{"num_hidden_layers": 13, "num_key_value_heads": 2, "qk_norm": false, "lr_head": 0.00839}
MLP neurons of a small language model. Each row is named by its layer, matrix (gate and up: input weights) and neuron, and shows model dimensions 128-255. Each number is 128 + 24 x the weight over its row's rms, rounded and kept within 0 to 255. Numbers have three digits each. A neuron's up and down rows have the sign that makes its largest values positive.
A block is one neuron, or neurons of one layer that tend to fire together. After each block is what it responds to, as a language model described it from the Wikipedia text at the highest values.

L3.gate6:113160076110120090163100112154149077106080148164127133127149121135128102156081142100140173117144116209153134092094117122097142132089160074126112133133127115152114172149150101090117115141113135097119148114141172159086102114133093107118139128130158151128145128123165149149124145104163158093130158132128123102141148156126149139094146118100136137130100143126100130167125123104133129124089
L3.up6:156138126124140122112111127129119108092100112140119157125105133138126091127135170105135094100118162094132104139133165136110136116130142154145143174141166134115124142129122138120114130133134072114135146139134135129152134142167106103071118144128144137141147148095126105169107150110174124113106082108112168098115096137132110095137117138148122134189101133149133156153120106109172136135093
L3.gate42:151149123129090146178078086137105147126115111154091118115134107116129101153090106127169113107139146136138142126144130167112137114152155115109150082155106112108114140158118097128141096091113149112137097104126166150144112087091109147141138186098141103101126168076123125136086142110093119113146112091126174105109125127142140170194148129124122083106163127130130104109121081130135095125141
L3.up42:184107140120144142163130082090099116139123150170125133130123128134120150137134175143101150149126136100137130147145120178138121135120116140093106148118171146140115097187174107145137115101186150095148099179134138151187106106143143134137149147115136128179118119125132122118125101104141124115085112137131159143161086115148157132134133128135130126116117111157115141106148091123129117161139
L3.gate69:103121068113120135112101112135187125129104181127159113110109132102133126186116104153047138114126097115139114107120130108159099115136094126112080154149129120128107143112145109143148112126129091145142112074142105141105135113179100136131125137133180132108107122118082149173130142114182136150116129187128135128155133138148136114153150130077128126153088126100129146112185117140172121128087
L3.up69:146111106143153058118171083115140118110146158180134094137118102190106142165136104123125143101117159125128158096115151122131135107122116168159116109123170097108119132142124135141155119111162145115193120092169107110105154159138143106163111109154128178134133144096118137142079125127150099110114124130148131113128108135104138124131178126147103140168154143115131141169144188121147118148153
L3.gate80:120103127093088064116134114134099098161168130106123150128101087140145157132101128129091141133141153133141100121153110146121101078107099095187126109147099153171096129116149113126141099096143155144157102154127101138137098135132170137111129138156138144115168137148075090104116126121132090200124114125132110109169134163133153104157139160074136164156111092147113104087138105150103094104107
L3.up80:079116143170101147173139117131054127082110093130127140161131156144144107140106144128106098111150095125114141147129152126105136131127140146108108108150081156117137108090132135107133098153108123138148123146087139104154132133117109105132115146079122134124135108167116117112077120095115126121127124116125121150069094105141109141113092098125121149113138112153138147161147181092116148153128
L3.gate81:134112113088138156173125093092144110151157165139162127139106129155147154127098122121109177114119106119162090121145091114141129104151119156150095148095138122102126150157129134144141158083092114125140120104120143086132138112156101131121132110119134143115173154122103146180124109139159145115141095092144112096115097131149126136096105130100102139141095143139111124187154154141169160072120
L3.up81:151145126125109138129083057141133111110129156153125170150091145142136095140111117124117133166098146172148115089159168147140087133101109132094176123148124131107148122128139156141137153104137148151128059155171144135127140145167084206115121179157135134133174127100102121168128144121169121106142125086173141089097163121094106114151140101116120122102164134154077133154112141123145137147136
L3.gate113:111167131132100034144136112114184095101131154106127192152141093124095154164115162139141173078138133118170142086127098164116132171103106172128160129130111075145151133177117105106120125096095116146149135131094145123105130146092132130072105123156141116118145110078122115140132123127122124149148113130101126141099108086143097142147140121113119140145095107130116141084152116154139156113116
L3.up113:123180146100107136103135132084122095128178169132116158147114126160128171120118080157102131151160119134157083145142128121105115118139121150117116124118139128124119169120133129152124086105086097113186148163163083132112120128147099164122107139150108094141153144129135133122129134135113120171157131100088074158147136129163132149112150147118084133128147138112115160116122140115149105127117
L3.gate324:137100151130075128119140143147123112128101157132112144089132104125117137174098118144120153166128143164152151100133165125116140122151084116120119136111104114160152135163121085154119097139115109133192135158152097133095111112155108132147104139080160133125116125130099130151097112144160150148129137095091148133192123137154139115160164136105139102167107103173119100079104142092104152141105
L3.up324:106117089143096121150165089149066160124093084082159157120113087124160117123180137140115110151151183154113131106111138128156128141151103137133118127103140126137152106147125170115086150121141095092113120135115086119157104031111119140104195151099146153142140141130116154144128123145108097142182139172135113129131126119122120120111172145123127105084148133103091147113138107098112095096103
L3.gate413:126120124085081142144145118119118039128124172143129120137118106167161093163116093130124111144124163126170084070070104119130153132132124088087119155110126123165117105174127161128125110122099128119180127113133107152110095132151082121124161105119185174118122145144109142103098155120142132152098124132111071113166117174136105116123151112111122124126140147105159095096225152110150110130123
L3.up413:110162107112111173162126104127105118097139125131146158090123129114123124114111178123139095115128128144137108109097077107096132110118139127111101173129116154163164170108112167104155160166131118152154143131128127106119105139173108107123103115097125134144118101142092111141074158124166146143126144103080103097101106119146137115137125151135113119124171082139163113174169164109109166097115
Two-digit numbers, coordinates. Two-digit number tokens, mostly degree or minute values in map coordinates (33°47′, 94°20′), also table stats and dates; sometimes mid-word fragments of names (Qu-e-zon, Fri-ed-rich).

L6.gate76:169114117147113115130191144147120121102144114136104115137124119087127128144128122132092173195141161171127151128111090114096116117147103097141104100135125097154095108150157094147196124108164117129146127123108134125126136112132085117161145113145182111171089099119093159088149112142141128143133123135148146122129112106104128120117138093119111172150158135115128109109115131155128114140124
L6.up76:108114128140138157160163127134121154121111134157120126125101085155130091120139111137100117130142162131131124190136147078108125155105123193135122096153114137135133106133119111099109171161063129142082084151142113120109140074156116104145160129138132156148138107111126114110124142092104138111127139125114137105106136149167120096134138126088127145157120111098149175093131093178142163104153
L6.gate162:139121108135126163125124166101127095097121096112179125160138171133168126132148112126092117178122158117120179113087147160093146105148135129145133100105144146144127150102136124146165123129128144157108176162105103144099098096145119081123149122089143135125130149130122117121152138160104146137128165144131151097133107110124143079119090128096136101123114167120140142119146150128138123111171
L6.up162:129111103107135126104151132147091113114132115127106150095112128128132140105155156146106140127112133116124119140137117119126153146134157099125104092152151121140118121141118085062126174137110126121107147168126160161116106138166114130106139157116142107109184093117139134085112115109161104133116157122142137114075142070129131173135119119137115115153151134132174160104129130147127110121139
L6.gate216:105126162076138107102114143125093158108116106134096139135134100144077132147095161127151134113123142159142117172123092116161125121175127122104130106129102118092149118092140167118160137165097116157136165116143130094110206116114154071131165136138145158156099149136102097094121109103149110153120169098125145163099105142084121105097114118122095127117139151122147160123132140133114097150120
L6.up216:144124156109116176143131125147146133105115114093132154146086158092106096158145079102143167118158126137147155125102118109134092112122125121090101154130100106113142135116132132133144132152138181085144074124094177171121117140104110109106152121173125119114127124144152151123107125085165140181084129137098108133122117179127119164146159097112136151109137092120146125131110118113172147119157
L6.gate268:139114158128156127070158118148102120087128099124147144142139157131161128179124135127157084149175091131156146136143095099124095143155110154136108140133131112119165133123088111110153110137082139160109139091118080141101147147124115097140153172134141142123077170102181135098100136128169124141113126100127160061084110177100091157097090098087134122151133115142132135131122086095130137135118
L6.up268:184099085140148152162158142141107117130145105088107160150114116130112082131129143120152108097123157083164155155163110205122108127111192093147153152111157126142179091135123144152135131132081125136070085121168147145118137148093128130139164116172124122151141153130117114111148147108107126097137162150171130120140119143115124141089140148141122117112108115096138161127116172128148160114125
L6.gate329:156090088090179115112142140156101092076155127106139097175102162145137091154094155103136174154150115131173145115166109136084136134151100105149091154082141154152111128127153164135146142116094149168145108104123123144128136142100104116103151157109170133121118141140116133120125101105134167168127139121130125105094097141128100166139094128105111136150140115160132117186182147150162162086094
L6.up329:142130120102156123132151134145147115100134097124122130135126120132143099175118112136112133128158134137149125096126096091077149121113086133132156131090102127155122110114136138165180112097135133108106167095158132176105164132131098139149151133119197140124145127144133103099142120139155154124151117097140088108088161120138127129123135124098118121126128136168109113153113130157116136101162
L6.gate427:151125110143142138082108133120124123109155127135131112130140104123170117153081109094169146116165129137132159110104126125089082135134114139138142155118139103115163086148118165094157140121136107146110141109138095148109155158085118106117133125109133086131125117139113119143111127129105148177146131122138130124096075116122090170100115118127124127135136107141168148129166160131137161110152
L6.up427:158123132123136154136148139190154094116110154085141137155117134156096111133108135076145123072145121093180121126112124111167099120115125133144123113141143137156139076107118156113154127098083101146070137131088098142164137143138118111136145139113149116181087149140138087146095134110129145115098110101084190107123115182110129127137133104099147168144113109146097128188157099140155135168122
L6.gate457:130103147125130150139091111127145139172152118153115139136140132121108108138129141114131107122130151151142130156096167108141102104131127088131120090130149091156134088140102138093188158140110126100124099118160124127125192147114154100116158182122146126122121103067122118100110106144129121137124180121113188109151112116120122143089115140147127141138149140123162147109119133146158122147135
L6.up457:121096149146135159118115128127121164129119121123130148146143097107119112144168141135124162105144152164163149155107104096080100123140158117116141145133130116132134095116094146134141173131151111097146086109088086163152166134090118120146119157133177118141095150102142088135100071100140114146110164150139181135115143131079140155116099124099121126104134171157155116120148135123094148152148
L6.gate469:146154092113118140091163115103119105082143127132116155148123150166132129119151120099114141122148119116151147135109122100074129068144150127159159146140126138144135103053165133116170131130139102124109141117144105162100159101140130127114160146142146124169085097127174102097121142166136118164148123108165164134125118084101142123103145110134129119097127191122160131095161123104095147091128
L6.up469:124135136127148150113132154140105171144137171096135110161152129104175106127145112131132144146106137104135110173107135125086138126166099079136126153116144166152117115103108114110122178148108104141128144098205103139140128134113135122098132166144128125129138157093081116119105119161116118113107105110137084102084103148128156139105097112132099109136153171159100129139096141139134167150143
Nationality adjective endings. Final pieces of nationality or place adjectives and country names, such as Dan-ish, Belg-ian, Russia-n, Ital-y, and whole words like French, English, American.

L3.gate76:121161140171140151110129127167117103145094147146135171152126114114155131141104197163114106161102084138157115112122121123128155118135105128120127100114149094160154115166173118166122127108130094138129128131143117120124125202148122138129101138139145131157090146125171161085129140130140099136118107115098120164117139172080120088106101152116135150125163149109137136133119112135147131140124
L3.up76:169123118161112148128118143186119099144126123114115106130137096141122123165127103137133132129118148139166101128137172109165159148108111168089189137106106139133153071129122095176143144129160115099135168152135135137172168118158175101135126099132137126088150134124096131138126129157150112126121130106167140120142119130143111107122127120135121160141142101132094146166150167126152132169146
L3.gate95:144149129136056121122122077121141078124136143135106128124143120129099105174113182138178146106138090129178149105102154105160132114088138120098146129114152151120129118096145140172140115095143162092202143137161108137142116143114129129104148149155162134147157148135112150110143145106167103099105108135143123116119079135088118127084136118104097124138141102117151134114170175126129151119105
L3.up95:133109119137106161112119130126155097073161134125126142169122144114123158108134154156111114108116081144124128128112161112108114102124099158113135084091157125111109090123136120103128099130107123134138121136139111125151140086133127158106114113139081148159161177113159130100119118125128122127110127110170129164040103140109127138100139155182124134149162126104124129143120116137124144122122
L3.gate107:166121115098128164137118092108092116125145105132143116124095066120153133159107130130176153094159114165152156141153111098129144082108105140159143124121121090189131087147095115111158126169137139122168118112113120102091136103089130118129129132103146153146123149164140128117169107128129070096105149119102128126109155114144119160116094100112097139103161122149099124127103106139124128114181
L3.up107:120162138136104087137104138181089112066104149131088152118133149157133129207110094111164135092145129119163134067091197131100143115129154113100122115093100113146098102136145114123135116120099141110162125129141158100092107126157121137118131080138184129162162119135148145141098128135126117133101121077166100133149110101130122104128142094118141157132098129106142165114177133126111171122141
L3.gate255:124170172163113133167145110152126109147121120123144140107127100144149130129121186165162136109135128147169149131147156097140080153149144124141165125127123110127141112137181109144107105134159122126127140095112129147135107145147115081113138136110162166162174130113126121119124156090117114150109147127125134116127144092102100139168086100132144149137142096113092096145127179127150117161166
L3.up255:131153121134128097126130095115126103075109133122046115162128133149113129143116138083143126110133129118148136122136126103136061102142118089171126115112123124154143094129141096118117107133142145158116175104137097132134133134109096100156137124168167129157138134084127179085112132141157135141126132132112199127152121122097124148110145082099106107145172117113094133154148145134134120113164
L3.gate294:124131096090085128116156119168120098130117072096125133113182121121147196148126182088173143126164075116146134170141116157100157130115134117101171145111124135200116127103112125115099120128086139153103140140123121119128136150120079092127148082127143121138124097128131103123124106113087152103151130111169146177123108119112142151089137076113126115099156121115139088154140107153143139139117
L3.up294:123140086120176109133168115159108120121156126133109116151089132123105142117161140129145128137133123130138129128135126138156124151138094152128141122157074195150143116121114158125118113130143118156119169113108113124127113162192132109124137134101133123165156127101100111164131127126083125109171136120103152126098139130090115139110124111123123128153115086165114133144091176094167101133138
L3.gate343:142137134111121130106148101179140118137125104122100178073087121129095153169128115130118116148161102114132108093101127175168077114099108138142148117131116117154125150139111142126121096081117126103145178151114076148115112119144119094097118134161129100111135150107104128114133143109183110159131110120155101119101119109099148118134122120112173065117142073153149119109143136081121124121128
L3.up343:117125123102128146153132105095156115138073128087111174133126147091126123109123150158141136130140142144099100104160103118109103166144097091155121116118116119088130104146164137101145110126158157099114118142115114147143135126139079118133111144147113132118120107138192078151121107182154131120150162158143154170100098124109081177137155125163138136137155127137112123133046172147116129131120
L3.gate401:155090099147099113155096124145129113133088091127122125117148106166128099159114149084125142107121158136142135132118072120110119134113115089110142103143142108176148123102173114124137118148134134139099145148122128127122111138120152137136130118127133151161150100137089054130129129125147152092150142143110117143130098072135133081148137088084119112086108120138133122120085100140171134124144
L3.up401:121136106108179089130145094133132148086172124163169122105113115144099144128107103106128130125117170085138098177136124136147130103136171117068134135153122127095134103150129112117120132117144110137136171153122156118083141127129151114120144145129114151130172139138139105094111137173111109105152181128134066092129153100124107137134109128122148096138098122103119163126078163112122168080161
L3.gate423:127126126113093099116127137178138131104106182103093158063119120128097171176101094110153188119129103119165158139148152134122099111161141085094141094152118124130129160108101104093157134142104153109143121097150115156084164131155095116139127110134166139157137095158133109120134111151103127136128104152139150155143119083122141120064132129111104138116126120115123089105155123124157161150140
L3.up423:106147145143163134116162118153139110168126148110064126185105114096169107101096149130142090135125156150122136137128099140127171084144116128137144113133132099139138098118088091136162137119098094129123140170129144133110104124108125109124102092145104139154149162116145117137121135126135181142114109144095133129162159108134153147101169145141097127145159133092090148121154116102132091146171
Final digits of numbers. Last digit or digit group closing a multi-digit number, often after a comma or decimal point, in tables, stats and coordinates, e.g. 1,47[3], 66,92[3], 6p21.[3].

L6.gate9:124132094123115152125117058174187096114145108126120146113115150151126087168127105111151122103111149117142130115128098152141128160110125112136123125115151098097101116118156126118149104087100080144159124123114146115132129108143121142038110120113170134124122128128104162154118150117114173140098150142141156127156075145140128129102108126122112134141130115140155066157122131087130106136104
L6.up9:157132085140161137093098062138138122152180115189153125141134176164115121125063150138127127118079152118118138082153133138175111144061092115160129103095108111129142100138138134118105185138147093161145161119147134124147080130142115123122128148139163095130124143109095155164126126119119132107134160121123107113080109134142122147104112121157113136150151124126150107142139080116134120094121
L6.gate128:113165133088108127155158162091145128091133164094108182078094143172146123131112085112146144172083141117138144161124120130136121132182143115162193108109090171154107121076099128118139128096109119085149128112144148135116122091117132153097114164149152110149154143130102135146147162165095122071104105169160126118078122103121104121137128148120116135111142149149132115133166088107124136136148
L6.up128:108108116133086142121133127156140110188150124080116104146152136129099119168124137122152150141117130140169092089131134141165114145124118122110118167132112129118117103114113162129110158100139116122132154163175102169141115110171122115117152146116105115124134155160103131142123155121136106146133129110110127147161139144146076135110136106121088173154098117097157138175116137156161092092171
L6.gate172:097130117108129157186134132125129151090114162145166122106109121147107172146105084093104133171098116134132154109112130173144108139135087059123141177122107142119097117138130140136125139096091138133130139121159135133084125111135130134119153153092156071157114168103123130149091112134169121157099125104112134111066111143094119108142153137094152116166102099151124110083147083108156140140071
L6.up172:162101116102119095120133094124105096163157135139114072128140151142132123106120149082136084114104142130127100162121114148093112143157140104123127157145120103123121134138111129164124124126114092120129141103122186156104101105168145103092111129097137125137126116088150090113140167158136152118127150118139118167093134163128143142074143159143097106152157099139144091110163143137172116110149
L6.gate296:166112102157111155132129098156132131089125097134154124131120187163137125159132119156126153156132169139142147088136145076167059177145165064099116106126122167154117136072099131116176119100155112142082135164138111148135130140100113155131146137140124162112122123120102115099113135085120126092096142124139122148138102116088063156150155103072091155118113090108132131147132127068103161187124
L6.up296:082126074150157123121086132122104140166142142159095123077150143140106098114119187115137100153144123155116128129101134116127156115129086139112128102150099073131145111112172105145130144134140167121141132148150136135167124104135109125112152122117137117143134174094117143126109107098098119131122097164106123208159106127127136131128145100133090144163114139130152096138119130142103134205173
L6.gate340:128118127143099169127116083132175124138129139131126117109140123128102125152172148108117150079083073090114126117093187136159105145121179127123175161148148128110136107071127130128119137126122137089145127127113156145108111145089112120098135097173112132175117124140089119120155113156094106138108116135122113153152160140081086137120124144121141121138102097112180110150133133108138120122138
L6.up340:116116140123153168123098117113141084126154116147183156116142204136142119084077113091137150135190117149139112156156153091098116116104156137134154106124083150170134147128168116136122158151140086096124115110128178116114120074118140138149120146122159078138063139139132094149141120134143110178100131112119137148107116103118119152122122139154093120112154148151129131122164151077123114119134
L6.gate351:136159158100088111148133078144154131110112144143147158134112128196107135142121116136154126108085126152141139121124120130135133111134109127114152131095139102117140187126096129122153111138149127157132165117081117159155098092170113117141107135139161134134117131110134135121164121108143137122126131123085114094133089118130153158122096148102125149132146143105129084136122141148157107121157
L6.up351:156132158101167106128101105086153103103140075121159124143117097194118151134174095087145133151139114092128099072164091183136129123126099136105087132130155158076131101106119128114143159132149122099146114173132141149138149099110058119095136172117120143123104149109140127128144125130128071086157105113145165136116136111140115116090140127126131124114139168099185118113152129122109103142113
L6.gate354:113078089118096161130094147082162138120147125123127148159110114141092126137126102100160128192138092115169176148171117136173098152134176084111102121079153143119144107109140143155173126123091154136109144117125146141147140145131082091118150137122134149154139139145119162095121125125124105145131143150133176108144097117110135146166113170099133080094105118113149122170078161116124160134146
L6.up354:131154175141156152094167081129106137146143129090129140175124140146120129128148118133104155133131119094143146123103132173104045117109153144106170124158105102145145122152106127173093157127152145076113120125192123110148132105133127132098110137155127126149113136142142140100087126131094064144104179194110135108117136132141108138136087123115159143106115145127108121157103150130124123106130
L6.gate474:085152126099174140130094130122127100145127105108120134132140133124142103148128088120132130154117130133126136152118126151133094124091115133119156119103156130101133096138168142122159114140141111129103173133122125126162141134102150150134117138124156114105133186160137108101175102099155139108125155118135144109178109124141126141106110131073116127110114179137160126086103109129116114164143
L6.up474:121143082130130131125082141130167142143110107154128137144189157137074120132134099132114123159161141143115099141167093092122097097173105107171126110129114097146133178152097130112138130155169156103121140097119095156136104128134152146162146151107126109128099122146085125183165091095125131104183145120175111135158117113109125124104096084140135099121142140137151082094139115124149152102120
Quantity words. Quantifier and number words such as all, few, four, only, million, multiple, often as word pieces (fe-w, thirte-en), before a counted noun.

L3.gate27:189132105096120144142129129129169119140139151122100134120209135177131158170083140105134134116139106115166131135158097126118132118113151126098103137122132125186147089124156142086156113148121140145104123128150098138093142137114120164133092122145162094123157137179114134125150124098114131138115148093183152147114117084143150156157136126130098160078159128162117114143140112093085139125141
L3.up27:147146139136114095153115129163184094086129150100114178139102147106148144117164130132166152134125134145114105137128153135107129141142113110126128125121110188109142168099166092110095143143134125129118159134150071128100161153157150115088073105134108112106114149117146192078085137138165108128107107115121175141167126103138108125133106107128101154162094125103112138157130105114152137132131
L3.gate118:147156142139105126107158087160135101137090149160137168180087108089142096149117130115121149121142123131167131094138135121102154131137107114119121146158119120158063120122155141137133084118174102128153135162128141134132135126138156076105154137119129117149097142168090148107140119133139092128123166103111143134135108151155138116138101113141097072113168110150114097149148094135119157109146
L3.up118:112148128103143150144112104129128089121151122125141137116129143141115170119056169129072112136151139151147127143132078141144151107107158062122147114150135147109138136092129098112120081105088152081154156098153179110174110135148106163135107136123112128143122095131143132131128143115140068114143103145144104114091141132145123175103079136131158160129134075119144127121108109137118126149127
L3.gate196:162143094142133152134143145117154132134163144136122118128131127156097100147127151128138150111125098131160148185168147143173135129101164135105140125126136102132106135111123144147138127145081116142189085134158130160104124168127109124131090122107139116134117119102103140079107121143102112166093116141160205142151131125137129158155167083074134125116138119143162089092137137132151094084128
L3.up196:106164146096103119133124110119124095102167162114109132111088145129130137136149137108104171132097128148124098151113104118111126093175092104162098119074093141145136112102137122117173119152084109144140096101134124160173157155179086146120123111134157175113128122121136099099125107093123128132049121078122127150108167123176179126144158141127162129141134145149129155149120134121130116133109
L3.gate245:109109132143138161144120141142131105172142133116175137120132189158124107159113117100171063125086107100154133122120124093150144140135162122088113099129124111129164095102165155123130125116112087102151137120112128154164107110117092138107122123117172153112125112142100141135149137118143102107103155129124150136191110055140116137091118137098118111153108123143154119172127129105133151144099
L3.up245:141123154117113075170123156117153149159114179107155145094152164100169082124169079118167119111110127150139115146146172139110096158115165111135132147185132134076113129128104118117095106139105149095116144101142161118136133187133150098181143120127129149141108125138170152134127129113124112097107115112150139134136127125119103183083108126131136114096096158134123103140106117107109137118145
L3.gate331:093110108100136105123138110147135115098171142132148140062115140103148087128103093132123181165119124137151146140101112097136139102123111126141154171161105107133107151159124095099177166146125145126186128064163119167163136131083112149147108108115126117106133138159118082131165118122121121152121113168095143153122134152124110123103131114115167155088076111109121111126181142139126142119141
L3.up331:190161134143135144192176177093109154147140176167163148104123173152114111131114153111143122152131121096108135155127137105137104122117124109154148154144127189132180106140129120113152147124136145157084129111066121105122147075130102106150144098096110112137151150133112139119142088127169142157124175110160109096077130111130129133123122090131150144118151122108135096147112125102149148109146
L3.gate349:097141082079173127143155110113092121083150077143121118108170145143140134121112133122114098162142148137152159130155105161122101156146145097142109127128145121126130153110122138120124093076111150104157164127106128124147145113087156109125171137125119102082143124152119121136137154130151094126137144148102119135148144106117148125153119092120155117092119154146126106131185141118122118144064
L3.up349:141117112111110205124159120121129110101124158140181121148117121096110122167121073104114161099156146096173131124091118145154144132105156116104108142147118094134138131155138100119158166109098150081097176149160129126113170105099130138126173144153165156151158120119096122162130153125114146140113118097168164137170097139134126138187113161104123149120100154144185133102125131131160169119124
L3.gate359:143120124145106139148133089110142149088127132122126098115171126144107147149107103140124159133117134129159140126130142118177136141109200100107098124114182142166114154089118161103153140118138117129108120154104115111142139076101202184124109128130164121110146095178102138086158116093131107133125106096147114127098101097130123145121120092119144150139132139153126121101146078126113103128136
L3.up359:150091097118142116154156101116142127107129127116158111169127156150122124133180096145137150137149124106142148109111166130163134083147129109105152122094104124086123179123156093174140084146195166128155141064080111081137130124137155115131118117104135121085147098134136157147139098114161123125129104119115158120116105128120147090148119129139113113111111141147118130124158101140147104128151
L3.gate381:137126151107147151117101107142148138129168102098153151119128118090147141111125124105142105138088161127152111127154124105159109142125152103169163128102121072103101094135172146124124096141115148114152138112128149162123145165103144105120102129131132152127122118135088141083150098111148095152114127111141148046139122156121132141156109171115127122141079158069116110111128113154119087119136
L3.up381:119140100160153146128133143136148135072105158183126098135132105142133110142140165155101135103147137114157156112095160130129128116151110140131114129132147125123130124113111139149165123132128125097153115153111142117152098128101087118141154150131133108130161162118151102130105121140080099154109161113163141136121129150159091134111073114128141130097158123104140123119175111145108150089151
Proper-name first pieces. Opening words or pieces of multi-token proper names and terms, mostly United in United States/Artists, also National, Royal, ISBN's N, Atlantic's -tic.

L7.gate226:172141116141165100160188125125131124101167092111137119121103157100148128150097098125139148139137109157119132130130101173123153137134122144137172156110130127153097118132136125141126090114105132086110175134110148149111143122067085160115140121134136171141178104118154132137161135162126139132126150109136113109102139113091150168160116116106123090137113185180122129124099147130133090109100
L7.up226:145107129102122149109134141113118098079140152137065094133161170102131106138132093116158159177170123128153110080099089125099135123101158085120094163114133141113135115128152127168158126121079181122129101138143087147092164132132148125180130157148183130170119126095130134098141108129114154131144148129134125089128111142121109106119132121115132152132111145135136134119155168135141144065106
Place-name completions. Final token that completes a country, state or region name, such as the dot in U.S., States after United, -land in Ireland, -as in Texas.